Weights of a small transformer language model.
Size: 9 layers, width 256, 8 heads of 32, MLP 1024 ReGLU, vocabulary 32000, 17.9M parameters.
Training: a variant of Muon for these matrices, 295M tokens, 8997 steps.
MLP neurons of a small language model. Each row is named by its layer, matrix (down: output weights) and neuron, and shows model dimensions 0-255. Each number is 128 + 24 x the weight over its row's rms, rounded and kept within 0 to 255. Numbers have three digits each. A neuron's up and down rows have the sign that makes its largest values positive.
After each neuron's rows, "fires before" lists the tokens most often just after its 100 highest values on Wikipedia text that the model never trained on.

L4.down3:159090115097119123138107126138108136127152097096137162161134128165106114139146163193120105122167152109118107076088057134123156147138097161087137122146127106154159129089116110142137131130084152157152125115142147134129114091122121168111141118176112141155137131104170085091126122088130149122135151172183136142088134083163092124130182121122180116137077089150162150128132155159156125144145100092166175110103124112082115113103120109136140100145113130125098139109153135108114125122128134137093153122128148147152118129142090136102129117129155109152129133111127095097154130135169151135126077113109156110150107143137121124113105161136134131108108134096102100144119114145130157138156123106117138097117175107184108135128113155179112123105130099133143144126150096134169131104099115
fires before: "\n", " |", " "

L4.down1021:061114144136128133097126135146168115146139107096172118140169100132075129144127111160165139123137114125118106111123150103138111113119152103160139091129137119141147156103128129156126104111108135069102133150165137119125131127156094146062153112098158156142121136143116132137115175134072110131135176140133136122120122164164139104139202145114151161113134152132108102131110090118169107155137142120098101134101080124120064109135107099106148112142135111090181128093091138099141163149152141139152131145106114163167128140110125117111137124135140169135091111108156134151140104136121102101125131109120113160151168124088116095129143135109122110165118118128103124146149118103098144130159172145107131150084105170128112129146093118159176141090135156170146101157103151122077155130119142
fires before: " |", ".", "|", "\n"

L6.down796:114209117140127120141086112156090157156072135124140138139139179144137128130105099099088154127094146127138150120099105142132106136139111178133166181131169128144120146114115154115146153127140115146119116142145097157144201116159152089169106115137121143130133114125140115100114141119116124153104154122122130163095132110095104137134169114119103124165126133095153140099099102153114085121140128123107105173112125123121130112112116161132089114172158097126119100200104156107132092103103108140121140137107128135129124097159176119113103118178131176128116121137137160161160152156161130108145097122122114105102097140118133136111112109130142095103121136140169104110118106128139107087109154144176078139132109098089148170088121133123111155158106118087116117142117141087151131159117147
fires before: "\n", "---|---|---|---|"

L4.down616:106099112151137139132119137156119172168127118096100162120131167128139114143156130134092096116112094131077135139137156130112135090126091136172141119143127213123125128106128165141142142111101131119166123121190141114088168149133150135137135156118147143130115139113147132141138106090123160100142139110123126125095139140121123135128122153100148115065130129132107179115088134100140112127158138115162062132135090119144171091115145144143098059081121141130122112148098135134159099119121088117091116149131171167161146089133131137100154107166125114105135154138152107116125093156128122140128140134123124106151173146094178137188130115131142099102126139116103109114156090106112173140132124101109097149136122109098153152178162106086157160136114111115114127125094145087117133147120104
fires before: "|", "\n"

L4.down36:089147152145083111143159148134119151123130158120175099129139104122134089145142159115099132108158148134160105115130086144173199131113167132093175112134104126131165141105092135121112126147126144153153110136119177120138133125137117128122065123123139144094131127127140156138139120136079111126113149115113117136180120079149078108179198153087118066106145114125150141158124130118132149147117112123125113108077126115165160148122135099131147126136119120123154130099134134113128127094141133156152165131145108162148111148128133124156102091157089104145110148118071104140086139146126152125144152109120074097138145094115126099087112140140139090129186128109169080121114103127109180090120109107135151122101107138121147135118133116155167116149152146139119143109140122150122105115178124
fires before: ",", ".", "s", " the", "\n"

L6.down542:118116105122094096121116133142125151106118092148118114113141178140136098139149124126147129154096153105088098132145135134097139108111108109119123138116138125062109094133111102115182096094180119156112160132157127099172118099183138129131182152110130089125103163117117112096099141163144146146153102131133099123158119159163180137141143115126110156126125156175157119142106114141136111141104155104119126093143133069100096128129122160130116167135122111109140157132140113121168146129095079119088150175086125134151129094117135139126147169104095117173140120186128107125160169118152125097147163100152126136108109134093121120130132091157092109149151118172110095096135127159171174126138124139144143110105143090101105124139133147110137150101155132114090121094123186142137129140128106
fires before: " |", ".", " Gold", " first", " Silver"

L6.down154:119073138131119119130150164128117097087161162128119126115148143130145108114156118140137128129131185132116128142133111147124177144148142126109112141114103104119128141117132107098131169148113080136099120069130119135115113054123098107148172092174147107115148109119165143116127119110086151125109165114104137141098169116138191151159115117120144143149129138122144111105134162118128162120165130115154113123160121139099145138064128142135124120111122088109146164138104130097092099115124156155119156133141127129146139082180158107154127146138122120183122171108088167089110121113122141118099167148141132149142117126109144114154130105151142141128133097149078129131142159150094116077100153142133124165133166147115116183107092104161125135068139097125117094110134061116115142149153114
fires before: "|", " |", " ×", "\n"

L4.down387:109169124122144119163144134131090118169148144105111105107104186094137147152107139112120087138130155113164134112149130134128121130110101160136125161164092142137097075159146121109155124104151122120122116120096123148102176170160118122157107137139095144117136125129179124101106106138121129141177121125102117096132144148148124102153135137133134158088176090150093194100121134142172094146080171116096098146091116153114114133113141119154130072110125125113135148092113102132150141152110154097101131125143112129140107114134113126143106081086139130081158109142127142142175147122115137123136112121113114133126087116127166122187122102132162171105122111149100143134173110105151157132111156187125125102107118071144140123156088136127141102103111125146143122121127166160088139142163091
fires before: "\n", " The", " He", "-"

L6.down764:142127137116094150105172118104137074157144082155142120144107124119167125157083145114125145151147140075161119156123139177084146129144148098145178148119119174128127110140096144138126098129154133155123142117097106104125153138097072144124129109149150140123156115102125152127172139094083137165163144159142126136166075135076140129173122119089109110132111165137119092129145101139158103127198130138163120082181152143136113156123115099098125140143122132127145149159148127128124154080115141117115200124093085114132110128099120113113144109139142136106115115125165120122115084150120153132096143120086148119122105076125151157124149091174141133129129131132138123111138143098139122125106118159148100129097150104115129121112154130129152094090125138062129101118135127128112132177116111
fires before: "\n", ":", " ===", " election", " played", " |"

L6.down471:143098148144132140168115122127144142164134116123131157114152140115106137106114116160156156101155086144119165120147118119158162126116083095129129125123112128086094147103175132132123126158109073116124146122147090155120101144097166195125155163116097128138112139169097158153098133132143114109117144096131146152110104125099065125191169109163122129128111143140150168130118138137136127100097133106161130106098121088131117149110143125175144098119150080148154166131136110168112133120081086119118092121124125136118105153155149128103116130130119154152146103134117092126125132113116102119119169107135125080125136182097144111098111172145127124074156136158163138132102123145145187130184129134099144082092096099105163104118109115124137114079135137132135119175133142160113123102134129
fires before: " |", "\n", "R"

L6.down654:103138197139100139156100125157107119154141139144126125115133096143141155144129134154108114134131130132142118097082124145101136153134115133146160141139130143080099128144115163155150154139143099085159108103105116097127142116109135091121153127131135156126137106073144101131147128148112186130142103134153126136153108097136101163099130098120147129090074137133090156142130112122151141122118117118171124135122084151115126158093152119116103105131151130120139161138141140150102119144129075132083095143148123120163122089158163091138076136102131132154146148100113095100127120132120096132128090131162133142168105137148132142082151119135137126152108132150097132073185157113075159151162137110192163127140182074117118144171161127144105122126095158073143108117132146107154149116098101
fires before: "\n"

L4.down796:144105119130140155135156122141107143115095142097153128160142117122122148108123129096198131087159126183139100167142141135151138090122139137176137108139144119150106150143147134151127127171150101128144136123111094140128163119124124096075111108154094100105178062148130113121108129139126122135135108145143161141156085121128123113107151106149071104122124152171079150132135119104163146108097113141150108116087153130141103103160126109124149099099092112165155104141105050122142147108146128123188097154116122152153167132162128113109075118160147131155152145151136099124112114155125114133110110154110103109137091125060177079122164140162123145141119117147175154144134140114138174138089125118117122129113129118150141098157129112109124103132137147126103112137082120119149121098131108
fires before: " |", "\n", " ±%", " %", " GA"

L6.down866:145167131106103147120081133177096128106122119095151114085090123095096109142092122135156105139154138098175124113144112135144137159137115128185149151111105092143159156170160148129132050127108120114106116105150148105110131087100139143112102113159110097120122142136125153107120160104134141114104123133152120084130102133118112135125113111107170083088166163129150161103128171155135132125127096149119124164124155088116137166112116181125081160129127118132115128127145120129122169124145083114114116117083118091094157121124117108134165137140108142115121136149122104197119175098167122185166136121161116097128124116122150122155093115160133123097114142136132140176132138158111131193162102102150137110116139125111125119137147127142136101127107149122102136151137161077143129161143099
fires before: " of", " for", " and", " to", "s"

L6.down836:132103135148119147130120131155151105137148165124146142111120158129120121126143144123133100129109149150095125144135117130102097164120095136103158097103118176201138132141096160133132133111114097126124140128150107101097148106169135091150138129099139100106128133090135156126070128169148123109076139124126163151116116171105116184161116118158107114160174157087168176169082095097132113130137146139131089120150073127138140128096115139089126120138121120146134108117114082134149124128112158105152108160115155113131152135128149143124153093136113152111113100117109129156125136120093161138100193112126150118118162097082111155152108092111114093126090130116144125122143155100077137143113118157148112158118148117122175132079146094088124111152152093086153148102131149155142139175128163
fires before: "|", "\n"

L4.down348:133154121125111101146122133148105130130119109105123124148121109127143169174140106153110088142152146117131126102148161143116122131126066126178127156122162171130107152143086104122145151094137142155166121121110142145107092134106127129093085108159125133130108133123122103156101130130131110131109136129118146130148121155154067138110179135136155070104119144105138135081053092100164108191151143175136149094159138141091139123141086099136153092141166108132143130131135170154075135096131126150101167119136125119119143116151172103146106106123110143068141142141141113094141150140132121097134146138159093129142107106123155147109101148169104123141093127134122089143162131162145156119152118147143153139167148112121099119130113166177140122146099136155081084130129086115117117112103088
fires before: "\n", " |"

L4.down1020:134099132118105119121101136110120179110108117102090132104136149138127155126138126089128132129128169121122149089170144113144128113146154168118125123127114107133135135159096141147163105092150112110095156181141090123130098127158124169150140151142175145155122108112071148121090123084094123128171120160134134102092119161130145151108107120141139127125136161166125111096148069132142113157132105169088146170170084132080126163145158137136112140094110159107096072120114121130160127141129154120106114117141145122148136141123146117103105152135111076074148074168110168104141143174085160109129190116155169105129117158142132109115092103126154150125143133159149130094136120114152109120123127147156116127127163127106116122102118122093097166128121117125107126147130125098173161163100134
fires before: " |", " 0", " 1"

L6.down951:084123160131117107149123124173091143132098116150111144127146134127134129167164109143160139130140179151154145132158134154147116157138115152173135113118138098091144148086180112097169132140134125145108139093120122128170113098140160106134163140119079157122139094100152134108125115119117121161122175156094065157149110130177149138147123171114170125117095141120159113139121165109097118166154184169131129067135121116091154097108121116086132105128124117116147150159145117148125099127167161136116137097108050126112101118148127083140139142116133139126161125151072166115132097117135126114116098130108123100159096113126170133150128133102124128099112130133109132119157097142105107086115142145123127146133109132081126148159099140151121107144143150095132097106097153085135148129096089
fires before: "\n"

L6.down443:130119134182123142159124129154142148156120122120114132136124186127113079170125152171122140129143073147118115120093151089091073140144148145166183112123092133136113138133148158146137122126102157137150139113118087136104143149141098165093112159106157119131097118117130101129114061108140148084125122130123157097116141083132114130131118123131129109074115156104121150120134097123159128146107093150160093139159129136155143110113130146098170145116152098183127151177073168186132141135116097118118118136150157110156158148117113135138129097143102102134156117132121121109146116118117091117178140111143147144145147176087102130118119140150113147105104127144140119112115135118119199135099122118152181128113081134077114093120128100086149129159138142135109152081119112139128131100114126
fires before: "|", "\n", "-"

L4.down47:157109187134117152138109077165124133135098115159143134208143084097142155129155096147134108103139102106111131124130119111143136143155146166141157101159091094100137124119136131117108122144138109156156101145110152155096100118151133100124111091122172118170161168110113089137136133128095148111099095116148149114161143161099116149134143119115106141135139150155150101153135089130131114122131112130137107147126116169161077122067140117114174135153115106125147096135124142151125159121125138097118112116110084159107095121126119140141133078164115143150129121168171114167147074111143122111169116121110145155132170140113072121129149119126106140095096116132147094159159113106130130118173132124121154108105124164111079111126097140114093158143092162153101151158084140161101124132107130
fires before: " |", ":", ".", "\n", " the"

L4.down595:129160159145090131149105091157129160128121166111115138146107114130146141104146115167112141124129128123151135125122140133084134123138111167094126108138117133141146111116109123150144144086161142115166056138107155140126135113116128099132158164117134111138141037134136122154125112138135133133164131139120111111166135107128145113112132102100172144118112150160081140132098121120152113129086121149131102133092091139135160169110154152122092106093112176148134161139153115147135107095121124087071076121146151116113128088101120105173108118116139130105132173141148164116113125147133120116154136106141104112165093172111114128120146142180165141176134134126103111125124113155108145158191159150131136118140162088081133117133108117123133116101079096103157122145162104166158140093147071
fires before: "\n", "-", "|"

L6.down1002:137122128148175122103152127157086189124154151149090120119123150166109126098158140110158101091129161119130147152182087148158120111094092071147145129135120101104134164114102130099130144147118154122116121083136170117162112123129121099093127136123154115141104109159125128113104170144105146138112149182107164123122123111131135093135113137113118129121145163130109139130057131098163139125118146113153059122153144155140148138107155088136080115108125142096114115141098113135134124126140127127084112126110110158092152104139148159115154075155123145137080134111118150095084067125157130158123137109110194095125128140103173138139156118120177117122103134139141133167120149125122125129169141142115092117141125112129146131130133090081145109135118102119153139174126121109155148143117175
fires before: "|", "\n"

L6.down909:092092139142104123167121117166153167149147108145163124129137120138132129150132108170101085128120142118127117096098155177108108127141125126105137138108141168086134121111177141072121143110136111106144110124113121152124140109120141099100164165135125147102154142105170087137161087119093140133107101160125134129139092090133170103110111126129143139137087126132080132113093082171136113136144145137087097139161082144137150139107130108142078138114105163125174175150185115142119096124161106143097103142122130117147136066112150096129122107154134151147150135189132169133181142135165110141145123119116119130183103125116130139120144112137136138110127083121125107131104136161119095139132137119149168084099125126139111129119163135145117168091140165103116152151155122100096129157078113
fires before: "\n"

L4.down669:133127146181141115124151142080157116112144117073158124123132168060085114146107158186072103164138097145184107155103098135114136110101143129156107110140119159136127125111179100112090128137123151147171153169136126139093157121126112144099123121094103159133153114135116089150165072133123151134117107166120138096152141142138169137149110077119179140101109135105132165124102163124159140129122138118096141125094148147112130113131168096132104140132141073133138154158131134139129120115155100142139141146139123104129094116127098060118143117086133179147139124167135140125115097130129107134094147109111152136159116148137117158110157124139078110155126127135119131141144114141058134145090106132128099116146082140141097145131136137131171126140075124115141122124141142138133142137095135
fires before: "-", " ", "\n", "|"

L6.down1006:160124115120108160123150172187136121099092136127106152123103153144129092145119150119152175097138156142164175182169112136119098151145095124146115130098120150095146124114109123142090140112131157146151109073132157126131144126126151137144171132162135150125144149106127130125160138128106119107140130113131151141111093114144070122090099142115130163112087142134109098145138128114137153103139107138169130099085136119118160165081161145122110146130135118103122089177133110120131126092133147106131082133167150128117086117180099150165157105139124166141123103173088082128142138149130095109138113093096121113096157112104118165102139100146146133131140129133120140121157097119081086127132148165165097109134114129133100169163140130149114117085126171098084133137087154085123105135155112
fires before: "\n", " and"

L6.down387:124100107194140135161092130134097144147111113103142154135148141152133138145123126141138134078107130090147128131112108109139165139128150136160159157152119137151139111126179142142114084097143151143114156083091115154147106108140147111082142127151100108088128106161149137154177134098143124113109151131153120103136134116098089133150144099119101107136105139123179102127099140121134119130111120110148108126101149124056096117130124117150116112114153137097121142185148109128108148075109151160053123135104148090152125142136127080113084146143158115149132137147098151123167104145106149116168141175139141084119122138112153116107092108135069141109137138132113165133112161115152128132114107163146145171068118115105132125094118112160150115134114142145158116127181130136186148131105154
fires before: "\n", "-", "=", " (", " the"

L6.down219:121091116144131130151121157125125113152095100113149118135122127097113122154148140171119143144139085165134102129142112093108119154130073177132113082112131141134159171151134127127110136108107112156112129084170150104094132093131112140089053142113131124150120106095142140117135125159111107125138140115144133080128142136124125126147164114135154129126160104136143088152158115126181150172139142131121130120123149090187131152099192152164093115151128092119093120147119092093154074080089150140131118133136172114090132132122139098118159144110136123165118138114139131075157151113114107103131136147100130098139139154149108153147135141162109082123108136110137118108104135096160157151137132163132170100190104109144118135143162176123147102129127103192109122121118110119109137151112093
fires before: "-", "|", "\n"

L4.down7:124127135085120169178145145154139126124113121130140109122122125144095167109094135120153140094152147142134157123137127151131157135164123099149112142101153135090099126118153135203130170176130109111114108105116129102099152166142148172152126112128105110141159121109124132112159106121143136106085149100117119116149131126113157142142103077136087144113091179092123099120115110111154167120123133152171131149114106133113106116135139126082101117137190151136104093114102123142111111172098099154144121095122096180124089133122143117112155156139139138146107155129122130138157140132109111104153169155117141153142152097180096148126130086145173075149140086112131123126175112155128102132105119158139123104106116089083104106109175111132136154143117154147160105121078081134140163116096108
fires before: "\n", "==", "The", "In"

L6.down932:124126148120159125125128154146117148137146148139091109119149071123104182104146119138132163134085133120145126140146160126139139104140131109137114098131184176118138136104138124097128139158132099147147088098126116141163139087110131130135136120180090135140097106127095087151126140114151114175124080138105073120126099142171131143095143152114121134132146162138131155143117122101169107120132141092141102146139144151098104126091155109095069108133135085105130156152131100149096124155145184111127081158131161138141075138114172133125096152166139102125050148162143113147134090117124165154122154127143155131128127137162122113122122158099114131113115131137096093114146110170115105156125156126140139141080130144124113140165145091168152116086119123107085105127088162098140139169126121
fires before: "\n", " \"", " |"

L4.down200:126142056127138151104123073112117157154127099118098118115115177095109117147115131120125109099153105146148094155114080111135148123139114112097160130099101114139125119139160117161141115113146148097182134139188121164139133118141108117158127132144088122144095112126123120133089147128090148138140170157095118165160160178135090139102073151120140101112119096097111165150101131146111125159132125117110141136137107111111120165112099138139114102127158129122124121104107140112100163137129154152101114137146127121095159106140102136121110136153124161123138148117140150179089146174120153134135139130165129118151107152082134133130136118111115146134138082169132120119127109125131143190165103072168153108177085126139135136155131115098116124091124090097172146205134130091142143142105146
fires before: "\n", " to"

L4.down774:091097160111117160140132128144153132135160137111136074112146095121134134128089131123178071110111146118113118131121145157163133105156125120120099103137081142135116122141203176156149126121097148146109124147131175146142118093163110097146095149168143161102097129154112133080129100127131148129099140164146101117137106111124119084128157116135107119143112175104144101136098144133127120139151120125144122156145131101117111106144162148139108176142141123142113166132096103147079113130121147153172121127108128127152151128124133086081127128114068133134129138095081107072159122116145105151145122137126118144109156128146137150127130149154151155100139160136114158112143134142133139084160054161173135108174110129132126121129100189098094113072133121163126108114126147137087128133094136
fires before: " by", " to", " in", ",", ".", " for"

L6.down816:167124103133092100137070128145098099138078118127136134112105187096104132128120102120096152160154176112063124128096173129107146101103133119131141163155117099178113138093148076140143136112122109108112145158148100132079177126115110103109129097159176105121118135118138148136132149148096123077132166137137131117130142094099138101112165090144097151119115116156081122114158078121131133144152130086145146127138130109138102136144080150108134105145146102115153147128130121124132102135163112196092171118123107144081108131148155101131125137154133168114141111147107122150114101151111175133162131154133141129143186119165095144104079129101116132123162151119142120164101141148122151135128120079136128136111151161143126111126126137165165164133114109117148127141144120159146144145136105
fires before: " |", "|", "-", "Al"

L6.down304:111150115100146137152164146147107137127148132163084166108096165122102097166122120124134118190117121155087172117109135117118135139146117129149163119140117107128120143079148134128148103142160127061124125138173157102079108135130116109151136149176158117125114124125146152149140102158147130084139152121170124159120117117127125123127163089132092161129147104162114130160104157153125102116128123116138117104085127124085132140089095143096094099093123139124150185139114132140166134163112123121077130118141105120082132131110164107185091101137140135126147170095142123123107124108124154126130098175114107134134129143161153099147159088125087095153144142158143083141150124150085129124126083155162097115132113063108126133160160108109129124079141126129099122112121171136126114129157136
fires before: "\n", "-", " \"", " well", " a", " the"

L4.down940:116109106124127140112128181118104110176121127116140127137138157140127112108163129126138109158100134147137170144087136181173134153159077114108119117141141142113130115109091109104113136123119180124119124145133147136118123133107119115096130162091155097110113130114131103158156151167114185112168117139145116118124133117077140150113121147103153177111112128100109151117134144128084144142196104092098152113149096140187145092129119138144134093112108146116150125121131155161126090129094131125126129153142150129155098086130117124100150158109087151144138133088129119114134133168148134142109123155166094172103130086113149096151134108086072100152148141112148138124175148126108157148153123105129075139103098153179074090114130146118191178127104131115139116130126133105102116134110103
fires before: " ", "|", "\n", " 100.0%", " Democratic"

L4.down319:109098126137133108160105163132135112126103122160117140098128109082149117148150131114123118151112122161169147103114095116115121126105155114133157064129136105162130100152132083142118100125129152118155134138164062138062129102143142134118081151124192124136123107126131161120145124114144135101138133152113146160130131119128119132098116143112144094109170140122090120113147152152174110111151117111089146098162094088165098119134144125113119141130125097157130140134089129147146182148099134128108135149142109122125168123092153101095161140133103125176159096141120083107111124152128139128148152128103165100131119101149142153159112159107106091123117170173189127118113146119086167149153129131184093151128052127120132135092150128128128101130130109157091136179111106155137140132156116
fires before: "-", "\n"

L4.down345:136093087142150128132104187116132078119093124088132118144109153128123116140140113105137057139189120135151121131114096116116115131121120130145153156117117136109103118130120140166112171116132153113163172157141128125039112130141097125112115142139135125165140173137112137148167096111140131107109127125179090144111136110090115140124124123118127171115080128092093149102137129117140114193108102146151105107157145126136120115123207132120117090135160154097135121135121125186122098137121127160125111133145135119147102111148156104165116107118129107133098173126162107111146090088156135140143116136108161154134115163174185119090145129145121115110096148155124146136123143119078110110117161119103151161126106098132117140108143176098168133157147142114133105138141120125107114134083113
fires before: "\n", "-", " "

L4.down567:143140097150113120161132103146148133114117137103094136041112164106107128139128166164128132149118122089100126084142090093110112131131141148184122092141139106159111125138082156157171110126162156128157157128086161138146128111132128125142125106159104160095119081105090120094138100115106103113197131135159156086152148176087137111100107155126137087145100123158093120142108129124113126145141133136134123146173163104103165108135159110131115145116102162139168133145139107118138102090107125145119110129155172091120149070117130128114150097113128120097123144173072136112141158151137159155154117144133104116106137142118110115119114142116132168143139155098144088142115102133147128140153142122157169117105167112143134096100113138119109126092163123138100135110158147151163116116105164
fires before: "\n", " |", " 0"

L6.down782:165088113146120153127101122149080163100125111131102138126143182125145136154129134133146135130177151157136109132123121151080126157099123137109170145120118109082114132108119125131075138109171144146132131151153126128106104063115106149091130190122120140125132103124156112093126108098120113096135124167160131094107087103100091180154100150083097132136126129141161115138126100112146163146151133142134112082100119206114116142112119165124125111120113093128123193168155104131097098136156098109131143140117130159123136087092161140119086110156135139120129114141113120135163130132150137109149103122129121145159138132149135120110131147156121112101152135114082121165077101107130122114142151125119152102122161117147106155159170127111131149112167177116112147155136116104184126155080114
fires before: "\n", " "

L6.down975:113109111104074176139186088169136107105133146180089112128152186107124128111161126134143121126132164094154124161113137141137172117157149111123146186122159110113101139104115138123221116074127106123162114127130167096119183137125112131142134148151105107106108129134105108131121185129093119147104167181141096114136066147144186116143100124121140145165116125121157152125164110132137127150122109103156145107148114113088115140118126106082114127129122152105162156152181126154122099161123128167104113134121112090133094108118122093136115136095137090108131075119125112128146152136103178137115147161082106125129097145132147142100143099146121159135133117158089112123151123100138121109107130127143144123125128103104140120114142125135116135090118107130119126101150122111144139151105116
fires before: "\n"

L6.down475:132121134156158121160151125123078162112070106163085147121144130101132149152144131143119106106118164104131152091104125158150150112132148161117125110168183155116120136073132166146155085132082131141117111140097153148158119095136144132169114157115146101153115129082108151113142104152106148133111134124137117119094143108118156130210107116152108141126092115137111127103126145118163151140097121174117115127138157124154127119115177141146079134151107093120115142141172158121145148166128128153122134084120129113122121093158140067141141136151119117130082148065095135100136130163097146134119112099132164143115115156184126081144095142108120077125136137140097131098097135131113167131147120120142118133156097080110123131090153149147140109148158141148106146097114112111140136152094119
fires before: "\n", "The", "===", "In"

L6.down179:131144121091147126158158151143173136129135154127099103101130082112150140125141127138124110136137135123095106152096122062112120105128130138107133149129154183173125170143070156150127102062155129102178115139128158139127110145157131100123120130143133121162118175125140142107112126147140126170098123151125127118096074131124111090106120157145151098144176137109155114175121131145111099095161154108137157118119109135118105156165112147118128100144150136113169142120130114174115081117131135139128130129130089107140154140107137121089098112136136156128127106169108081159071131131136184093171152142097121104076118094118115153160124128172098149121144130145115102119149122118132178133112097111142108100079119110116179091147179136149109137115167102130132129129110097108123145137155106
fires before: "|", "|---|", " |", "|---|---|", "|---|---|---|"

L4.down306:107137111139114132116125097144131112143159112114116140130137131155132142120143150140094147136090132109122119116118141113117122153153082141101177101135125125142151154131130131158154126111106139102172144135095167134140122067114124091143130103170114140137147119083132080115130111074123151118136080162104090125157174170121137134112102129107171139138044108163094138163077100115122118162133141132168143113137160116099169126144143100161117143115109154118142179168167131150117098106135135099114133120128154101108130133190140112147112125105143169169120140133098161101134130134090136160139087133093141130134119122109122101144134110160136101162130105095085090153091154140121156144171140121138149142152154101151136124108112165149136134125126135116108125167149094117133125064068103
fires before: "\n", " |", " "

L4.down202:147110151130134133148110117120117112092112159156085146117115125125156151106142140131123107150128151159147128181114121082117096150106135125138135127070128153130117148148128150130115133127103088160140104134139123087098139102166160142185145137147136130151159141130141142098100124140120095153167085105128120168121149134118110170122144110164108099114146113127176132068134163158088188143092121126101092085156079135174078156129157119147118145130084102107128107103103134149151160161130107130170124089089134106143141111139102125139134183069107102096105123135125117158092119094127143148140178126087124120136119113170107165147094108124108090105113152159157156096117119121128128167132155120132092141144150150125109130124102111147167143141125090137164140135115133114107120153148103
fires before: " |", "st", ",", "1.4"

L4.down140:163107104126137119153148125131127109103132160130138108127145113117160101177101142166148125113133148077142140059096116115124129113112119169124169099141117182119143197115123157163140088065136106186149126125114115106122158135137156088115112160119132095118125115115142146120146159160145109093109164159100083150112124132118150097125115118149102150109126123140115126124127108146150137149102133109100102144152144124126118148077169115132137142099099132150123095108148115114101089073140151140126144130139115157134159156076182140112124147137132119138104104157136142139152121167108117105147153120111128095115102128139112130108100097148103126123093128146105126124166119082117166140119176125172148178137088142134181147097137106170128075110119132164100122160099145111100142123124163
fires before: "\n", "=="

L6.down135:118119124112144177141095111170142107100147144124133151152119165118143107158174142164107127140102152134132150141145117144100136139107120156100102111137136165122090117111098158167157119101120134130147121128100173135124194134165156141084171157124098140159129124124139143107085151133105173106138163122117099099153114140179113149140110158125160156133130150119090107097102135100086147119123154148110142084105093109143137127095138138120122087113160146124181136107133132109158125063136133148113058110164135111143127126175133110110104103112120152101185148148074120127082108105113126124149179125138093069119136089099160124081130125166150130137111143139138140135125095128111137146129118126114165153108116121163117112121172126091125125146121131127150135128115116081124090143124117
fires before: "|", "\n", "-", " and"

L4.down322:099083144126130134084129133157137176130148169123102079141116146137196160135102134133177113105090115081170142157142144156115127135147158114140147125109084148141123103118143137157116139111091134139132095110142138164135129131087157076122110163114153131136109136114095131095152108148138131154147170174153116084109116107108138122137130133124105108188154158093127089129115141092112107134180122144130138105085131148155103143151086085132110148123163120093102173109108129109155120140139131161162165122146115145128119128137137115117131136076117167146126123138098165159127069126117143136145129091128140162138112127106134118087131126095151124143136149125124157156143121096106111142155136127097159136125109117121086188114143118162114097114143131180057091109129106140108125112132136
fires before: " |", ":", ".", " file"

L4.down329:114144081113096135115133088128117137155143124145147141124101161099127134175102157120177068161132133144128163144163138107118156189096107118103164128127163133127125145146100134142117105129126134135109082084105148126162163107146157088154128133121114132143133114121117168101136103123149117173105148191132124121141097134125088141161113179081125089133117132147118104172098177159132113152127159164128152107105107119119125093123148138108155136135131107150113139163121111101138111065145118113135142122111052156151121142151111094123170123112144125145115135117137108116129187156117109133131169140110140108128134097109099130100115136147093103122152113138082121144132106137149143134123118139137177150162143112107120110159126127103114111141156073169128073060133133141119130102129121
fires before: ":", " by", " date"

L4.down229:122139148113088146131097128137105106101155125099135149139111131128140140123113192161154124144113169130149139122103153148123141139127125193132132119103145107105112135132145127154149125136127130106106073107102139136123141149108131170153114123150101145133087075169086114113112133090109175178135125203143092125123098118143097101102070158103139143130120133130121097145132120171170093141121157145120120148130107103087116129113118138154163075164131127137142134128097097144171174114106103104099108174132092118103162107119143099134121121134155136142137152121111110103118147125156116109113145162164107140141142154068162143115131178133148150130085174147109149115082115120132161137073150155124150098129137121138129127145119106095168111118075090154092122134137122139157139141102124
fires before: "|", "-", "\n"